{
  "n_layer": 13,
  "d_mlp": 704,
  "final_lr_fraction": 0.0
}
MLP neurons of a small language model. Each row is named by its layer, matrix (down: output weights) and neuron, and shows model dimensions 144-239. Each number is 128 + 32 x the weight over its row's rms, rounded and kept within 0 to 255. A neuron's up and down rows have the sign that makes its largest values positive.
A block is one neuron, or neurons of one layer that tend to fire together. After each block is what it responds to, as a language model described it from the Wikipedia text at the highest values.

L6.down165 [178  82 155 142 145 187 149 182 133 131 153  96 150 108 146  93  93 180 162 106  97 144 106 153  99 178 127 121 135 105 112  61 122 127 109 200 158 105  76 133 122 116 168 146 114 141 131 143 151  79 185 195 139 145 159 124 169 102  97 121 121 146  89 109  87 102  75 143 109 108  79 156  95 126 129 171 123 171  75 202 125  94 102  99 211 118 134 168 137 149 119 112 140 167 131 101]
L6.down176 [139 129 180 144 111 143 154 109 149 100 141 115 175  91  74 114 148 118 141 131  94 128 109 172  90  75 130 167 106  84 125 233 136 101 110  70 124 156 141 143 139  91 171 163 167  85 156 118 179 120 135 119 121 102 164 147 123  85 131 130  98 102  68 153 169  92 113 125 119 122 196 170 148 147 108 145 138  98 141 183 125 151 112 122 164 178 141 151 134  79 156 142 166 154 170  29]
L6.down416 [133  76  72 155 116 102  51 138  96 113  97 107 108  98  97 179  85 118 127 123 119  40 134 131 128 107 138  99  66 162 124 120 122  86 123 102  87  97 112 174 150 129 122 147 127 157 187 132 140 192  88 178 169 131  95 136 134 122  96 135 161 108 115  72  77 130 139 136  72 102 109  93  88  95 122 154 141 116 106  88 117 162 143 108 195 155 115 117 161  84  86 156  92 119  19 160]
L6.down687 [164 112 122  88 124 137  92 144 145 121 114 126  88 183 171 133 131 131 130 130 106 134 147  93 176 134  99 129 124 135 128 207 150 123 123 135 110  83 125  53 126 132 107  98 101 127 135 117 168 113  99 147 108  88 170 125  89 168 132 160 113 139 126  38 151 129 138  92 102 138 149 178 111 122 146 131 131 178 189 102 125 167 133 110 116 170 102 142 136 182 132  66 150 163  73  77]
Description: Closing pieces of words split into fragments, mostly past-tense -ed (studi-ed, copi-ed, wound-ed), and middle words of hyphenated compounds (black-and-white, up-and-coming).

L8.down95 [120 186 133 119 137 133 128 109 125 110 164 119 103 150 134 143 117 150  62 169 152 147  83 113 149 133 120 143 135 106 106  99 158 133 115 142 127  70 105 114 121  97 132 184  77 163 114  65  92 134  99 102 186  93 148  91 164 110 102 157 181 158 133 142 158 119 207 106  76 128 119 108 121  75 207 113 138 103 115  86 162 144 103 133  97 171 116 123 131 122 126 146 103  87 189 163]
L8.down536 [132 185  98 153 146 186 153  94 129  86 124  91  84 116 142 180 138 106 119 146 122 185 173 133 102 113 150  96 149 100  99 113 146 130 185 138 124 109 162 115 134 148 132 128 128 169  85 135  68 118 230  92 185 154 167 159 108 146 184 125 129 168 137  94 127  52 100 116 106 115 146 166 139 157 124 145 125 117 128 126 135 183 104  96 172 140 144 107 134 129  76 126  88  88  94  67]
Description: Last token of a sentence's subject just before its verb, strongest in reviewer attributions like Dave Meltzer of, New York Times; also he, they, also.

L8.down262 [104 152 135 112 159 122 117 116  96 119 142 131 165 162 155  80 151 125 160 103 118 131 105 123  66 139 120 113 105 128 154 144  95 116 147 137 141 143 105 125 110 175 188  91 166 159  66 182  88 123 142  70 159 112 195  96 165 121 108  86 136  99  97  93  94 199 168 123  94 124 126 141 126 209 112 183 147 146 110 110 132  75 127 126 178 148 117 130 149 108 168 129 176 145 223 128]
L8.down495 [199  97 129 107 123 160 118 130 121 171 113 102  71  99 138 148 103 164  86  85 131 126 139 120 121  99 184 151 148 131 159 196 132  78 175 112 138  97 120 120 103 110  95 168 182 140  88 130 164 164 198 100 165  83 116  81 125 145 133 122 162  97 172 131 138 137 159 113 124  80 148 128 108 144 108 129 145 111 135 170 116 154  74  96 120  84  63 101  78 138  74 146  92 126 192 122]
Description: Line breaks ending markdown table header rows (episode lists, election results, sports schedules), plus scattered mid-word fragments such as g, tr, ig.

L6.down257 [143 152 133 141 126 104 165 167 111 129 147 127 194 113 126 127 150 173 104 107 135 220  68 150 133 105 143 133  97 116  87  75 139 112 100 119 140  93 128  86 113 104 133 102  86 111 122  80 155 123 164  90 192 114 112 142 135  94 137 147 101 102 169 102 122 121 161 113 162 183 162 143 175 161 129  81  78 135 129 166 121 132 174  85 213 112 181 134 167 113  98 154  66 177   6 128]
L6.down327 [166 117 115 196 122 123 134  93 155 119 129 117 141  96 116  97  87 172 123 100  53  90 176 197 158 149 167 109  92  94 195  79 116 148 151  57 143 112 151 155 133 148  97  83  88  70 153 126 125 159 152  70 140 129  99 122 102  50 110 139 107 113  57 166 156 170 169 121  99 167 109 130 101 123  96 150 185  94 105 130 138 188 176  72  75 162 137 133 118 127  73  78 119 108 156 126]
L6.down363 [131 152 182  82 141 123 189 117 147 106 180 121 168 122 136 149 140  57 125 168 141 134 118 156  55 123 150 134  96  94 110 118 157 133 151 163  90 143 142 127 127  83 129 134 148 146  74  81 173  87 134  96 166  92 157  97 176 122 216 119 135 154  96 189 185 159  86  97 140 108 144 154  92  95 126 143 156 153 172 159 160 164 160 103 100 104 119 113 170 154 118  43 147  95 151 122]
L6.down555 [160 153  88 112 177 151 158  73 112  96  83 152 110  75 176 101 123 182  64 150 135  59 112 136 137 166 120 108  50 111 144  59 101 148  39 127 156  90  91  80 179 142 133 151 127 119 122 129 156 118 117 111 141 128 111 138 113 143 124 112 155 109 126 113 153 103 119 139 126  57 120 108 134 184 127 132 165 119 132 130 118 105 137 100 100 139  99 129 137 157 117  66 154 112 168 102]
Description: Short subword pieces, most often "s", also "man", "le" or "War", split off at the start or middle of a longer word, as in In-s-anity, Cur-s-ed, man-ifestation.

L9.down38 [153  98 179 106  82 149 104 167 106 144 160 137 150 126 182  90 128 121 123 149 131 171 135 130 132 120 106 152 101 150 161  88 100 116 187 154 175  74 159 186 121 147 132 150 107  95 150  79 113  98 121 179 188 132 151 114  88  75 135 126  83 114 150 134 153 125  71  91 209 126 151  78 120 131  94 150 131 186 145 115 187  90 121 148 124 113 140 140 161 104 148 109 103 128 131 194]
L9.down56 [130 118 144 135  94 113 157 122 115 136 143 125 123  89 163 114 169 177 159 150 147  98  97 164 115 117  89 168  84 113  95 183  95 126 156 145 177 106 113 129 153 121 109 172 177 146  98  81  90  86 122 100 117 128 177 106 106 114 119 147 117 104 134  97 168 165 142 143 135 166 161 103  63 182 116 154 132 121 145 123 128 109 167  87  60 210 146 159  82 143 183 133 154  99 189 104]
L9.down95 [ 99 198 150 147 123 157 137  99 110  99 168 108 189 110 172  94 123 111 119  98  75 131 162 159 110 181 113 167 109 117 132 187 125 137 122 130  81 104 113 152 163 141 123  89  94 148 136 148 147 145 150 113 149 173 165 162 146 131  74 124 182 139 113 119 120  96 101  58  98 172 118 100 130 162 157 131 101 156 102 119 179 177 186 166 108 101 167  94  91  95 182 126  87 135 165 145]
L9.down127 [115  99 114 127 164  90 178 156 140 140 126 196 107 103 106 162 163 122 179 106  79 175 114 111 183 155  76  61  91 140 160 200 175 157 140 108 162 190  61 138  67 155 130 107  52  78 148 128  59 130 174 170  75 179 190 107 119 144 128 144 143 151 195 107 134 160 154  59 116  77 131  98 123 129 135 146 192 147  88 142 105 137 107 186 108 114 118 110 147 154 158 103  95  89 114  88]
L9.down216 [133 117 127 120 160 108 145 152 123 137 144  97 123 188  95  94 173  66 135 113  89 137 141 132 150  81 203 120 128 136 191  71 131  59 146 124 171 120 112 103 142 122 137 152 140 103 134 111 150  80 160 120 165 124 132 153 141  87 106 132 156 152 158 162  88 128 100 130 129 129 128 171 135 141 155 104  35 162 128  98  93 143  99 101 112 126 151 114 139  73 137 164  89 162 112 113]
L9.down242 [147 165 154 118 148 140 184 106 128 113 166 120 127 130 144 143 208 100 121 160 145 181 106 146  89 134 119 117 121 140  86 189 137  86 141 177  73 156 162 141 116 155  70  93 159 140  72 245 140  42  35 143 146 121 140 101 118  89 161 175 183 130  76 111 121 154 148  87 139 108  98 123 105 135 114 133 141 160 157 120  91 136 194  79 116 108 166  88 123 125 134  84 182 138 115 123]
L9.down280 [203 124 112 124  69 173 109  95  85 100  79 136  84 132 195 120  88 148 135 153 121 135 183 165 104 146 110 160  97  96 101 142 143 167  90 128 141 100  84 124 147 191  90 116 126 160 128 181 171 119 135 102 101 232 109 108 113 103 146 128 138 143  55 108 106 160 154 131 156 184 125 150  92 117 112 118 107 126 160 116 114  72 131 188  87  90 139 120 108 122  80  99 167 176 120 197]
L9.down671 [148 145  90 112  85 152 156 187 103 141 146 190 173 181 138  62 177 139 169 112 175 174 170 208 118 136 127 149 173 141 154 112 144 162 100  73 143 157 128 125 173 164  95 196 123  85  79 150 129 100 129 125 118 109 157 120 100 158 161 166  97 123 118 103 147 158 160 175  85 125 159 102 143 151 165 135 114 113  81 143 122 172 181  94 111 127 144  99 159 134  82 105 113 145 138 123]
Description: Fires on a split-off "tr" consonant cluster opening a word (train, trailer, traded, tramway) or mid-name (Contreras), and weakly on "Team" table headers.

L9.down6 [139 173 121 102 159 161 115 134  85  55 104 156 101 154 182 154 185 194 128  97 102 103 151 184 200 149 154 103 109 116 145 177 172 105 116  84 103 168 122 158 143 206 153  68 130 138 131  95 126  92 154 153 148 136 197 194 104 114  89 146 158 150 166 103 132 107 153 128 147 142  88 121  89 198 133 148 146  80 164 164 112  55 116 167 107 103 196 109 141 116 170 104 152  98 149 114]
L9.down9 [126 150 136 107 135 119 148 113 120 183  68 123  92  84 100 144 127 123  96 105  92  98 164 136 142 110 133 124 124 178 106  85  91 194 152 163 184 133 108 160 162 155 118 115 157 110 168 122  96 143 109 123 145  80 172 158  82 121 112  92 114 174 160 135 119 147 130 130 178 125 131 115  33 151 136 164 119 118  84 127 148 155  99 116 103 113 157  88 176 123  89 165 195 141 157 101]
L9.down50 [167 116 122 100 108 147 134 119  90 115 150 158 137 101 190 112 130 136 151  93  92 119 104 117  77 190 134 170 113 164  86 148 199 106 137 137 111  86 126 110 124 135 139 111 141  85 120 140 105 143 132  50 164 147 171 146 150 174 164 182 172 121 105 105 135 112 129 104 125 119 131 106 124  99 112 176 143 163 117 109 109 136  90 123 153 123 154  78 181 102  91 182 167 148  95 134]
L9.down87 [108 108  71  58 108 128 208  74 125 114  71 185  73 157 112 124 134 100 144  91 124 104 121 169 124  96 123 153 168 110 130 145 185 188  76 158 167 104 122 155 141 151  93 110 128 152  98 145 149 126 126 154 142 193  98 115 120  94  91 103  97  96 147  93 152 139 165 167 140 113 113 119  74 154 121  74 108  88 147 107 129 132 144  96 130  52 132  52 201 170 112 157 128 144 175 132]
L9.down381 [119 200 115 150 156 163 127 116  96 123  82 177  95 115 151 151 121  56 125 165 164  68 156  99 173  99 111 128 122 120 111  86 110 122 125  78 125 141 124 113 136 116 164 116 129  84 123 162 139 106 160 129 133 107 139 160  84 189 117  73 140  66 160 166 142 198 130 131  87 145 138  91 146  81 164 123 152 131 117 126 141  78 150  92  92 135 159 130  85 136 124 100 141 112 130 201]
L9.down421 [137 144 140 154 147 128 124 167  90 131 102 144 109 146 167  79 127 118 177 158  93 142 159 134 154 161 141 112 127 136  96 123  99 151 155 110 101 103 125 159 148 104 145 143 112 128 202 147  84  29 106  97  70 116 110 137 160 153 175 163  95 179 129 123 144 122 156  91 118  88 170 119 131 167 125 140 173 111 111 127 169 112  61  94 188 118 179  93 187 161 111 139 134 123 109 122]
L9.down464 [135 113 166 140  99 131  96 118 107 143 111 102 100 115  92 142  79 128  91  84 145 112 177 155 129 108 125  89 111 158 106 166 137  84 126  37  74 150 172 112 194 128 148 108 186  78 134 154 178 174 126  91 119 107 194 137 150 101 122  99 115 163 147 115 129 108 139 138 112 147 167 134 109 128 109  67 120 170  86 133  46 123 115 164 120  77 125 119 107 137 130 157 166 149 238 114]
L9.down601 [101 109 151 114 103 149 123 110 106  89 122 158  91 108 139 154  74 111 153  88 111  71  85 130 178 114 168  91 150  83 202  95 163 105 136 155 157  86  98 205 114 156  91  69 148  83 143 143  87 110 191 102 108 151 105 145 125 154 134 122 117 193 151 111 171 154  80 127 104 150 138 138 143 169 123 129  85 136 183 129 117 102 157 167 101 109 150 125 144  94 158 135 160 114 136  85]
Description: Fires on a lone first piece of a split word, mostly "r" or "re" (rating, route, rubbing, rushing, rents), and also on table cell separators "| ".

L6.down117 [ 90 220 108 133  74 112 152  82 138 129 143 154 111  88 108 156 134 126 116 119 127  82  98  81 148 201 136  96 124  90  85 113 123 116 201 144  85  81 112 126 127 104 123 143 110 172 107  89 114 138 107  69  77  66 162 110 108 154 159  86  92  96 160 166 178 100 136 111 128 143  84 156 187 163 135 154 149 204 110 138 178 164 108 183 108 106 106 191 126  74 158 147 101  90 201 221]
L6.down354 [ 99 116 120  91 141 142 128 158  81 125  78  99 120 176 115 133  90 143  91 128 116 156 147 150 121 135 174 182 108  95 174 124 177 125 119 134 145 119 102 119  62 102  65 104 133 124  94 151  57  73 155 120 157 167 125 112 157 172  96  99 132  93 134  94 127 125  74  67  93 156 144 159  95 141 137  94 121 102 118 118 101 125  94 109  70 172 147 127 107 124 150 137 125 102 148 103]
L6.down564 [144  99 139  98 131 123 155  97 106 137 147 169 102 140 141 170 107  67  97 102 117 142  81 201 145 198 101 139 138  93 107 150  72 133  86 137 112 149 169 203 151 154 137 127  81 152 128 144  98 145 164 141 173 127 147 157 103 144 160 104 172  93 157  63 157 106 116 136 103 132 186 127 180 158 118  85  97 114 129 101 178 161 128 149 193 201 128  97 116 129  90 127 140 136   0 125]
L6.down572 [175 156 105 103  99 103 152 138  86  71 115 171 131  64 161 123 158 145  76 136 143 136 154 130 126 118 112  84 106 168 127   7 145  66 116 109 119 169 167 133 158 124 146 134 126 137 122 174 136 116 104  83 116 172 215 137 112 185  79 150  81  38 150  76 153 179 127 129 119 172 112 163 113 155 103 133  86 119 156 135 162 132 108  86 136 124  94 128 151 132 139 125 146 171   5 132]
Description: Early or middle word pieces of split words, strongest on the r in scrapped, scrum and scratches, also str in struggled, straw, spec in speculation.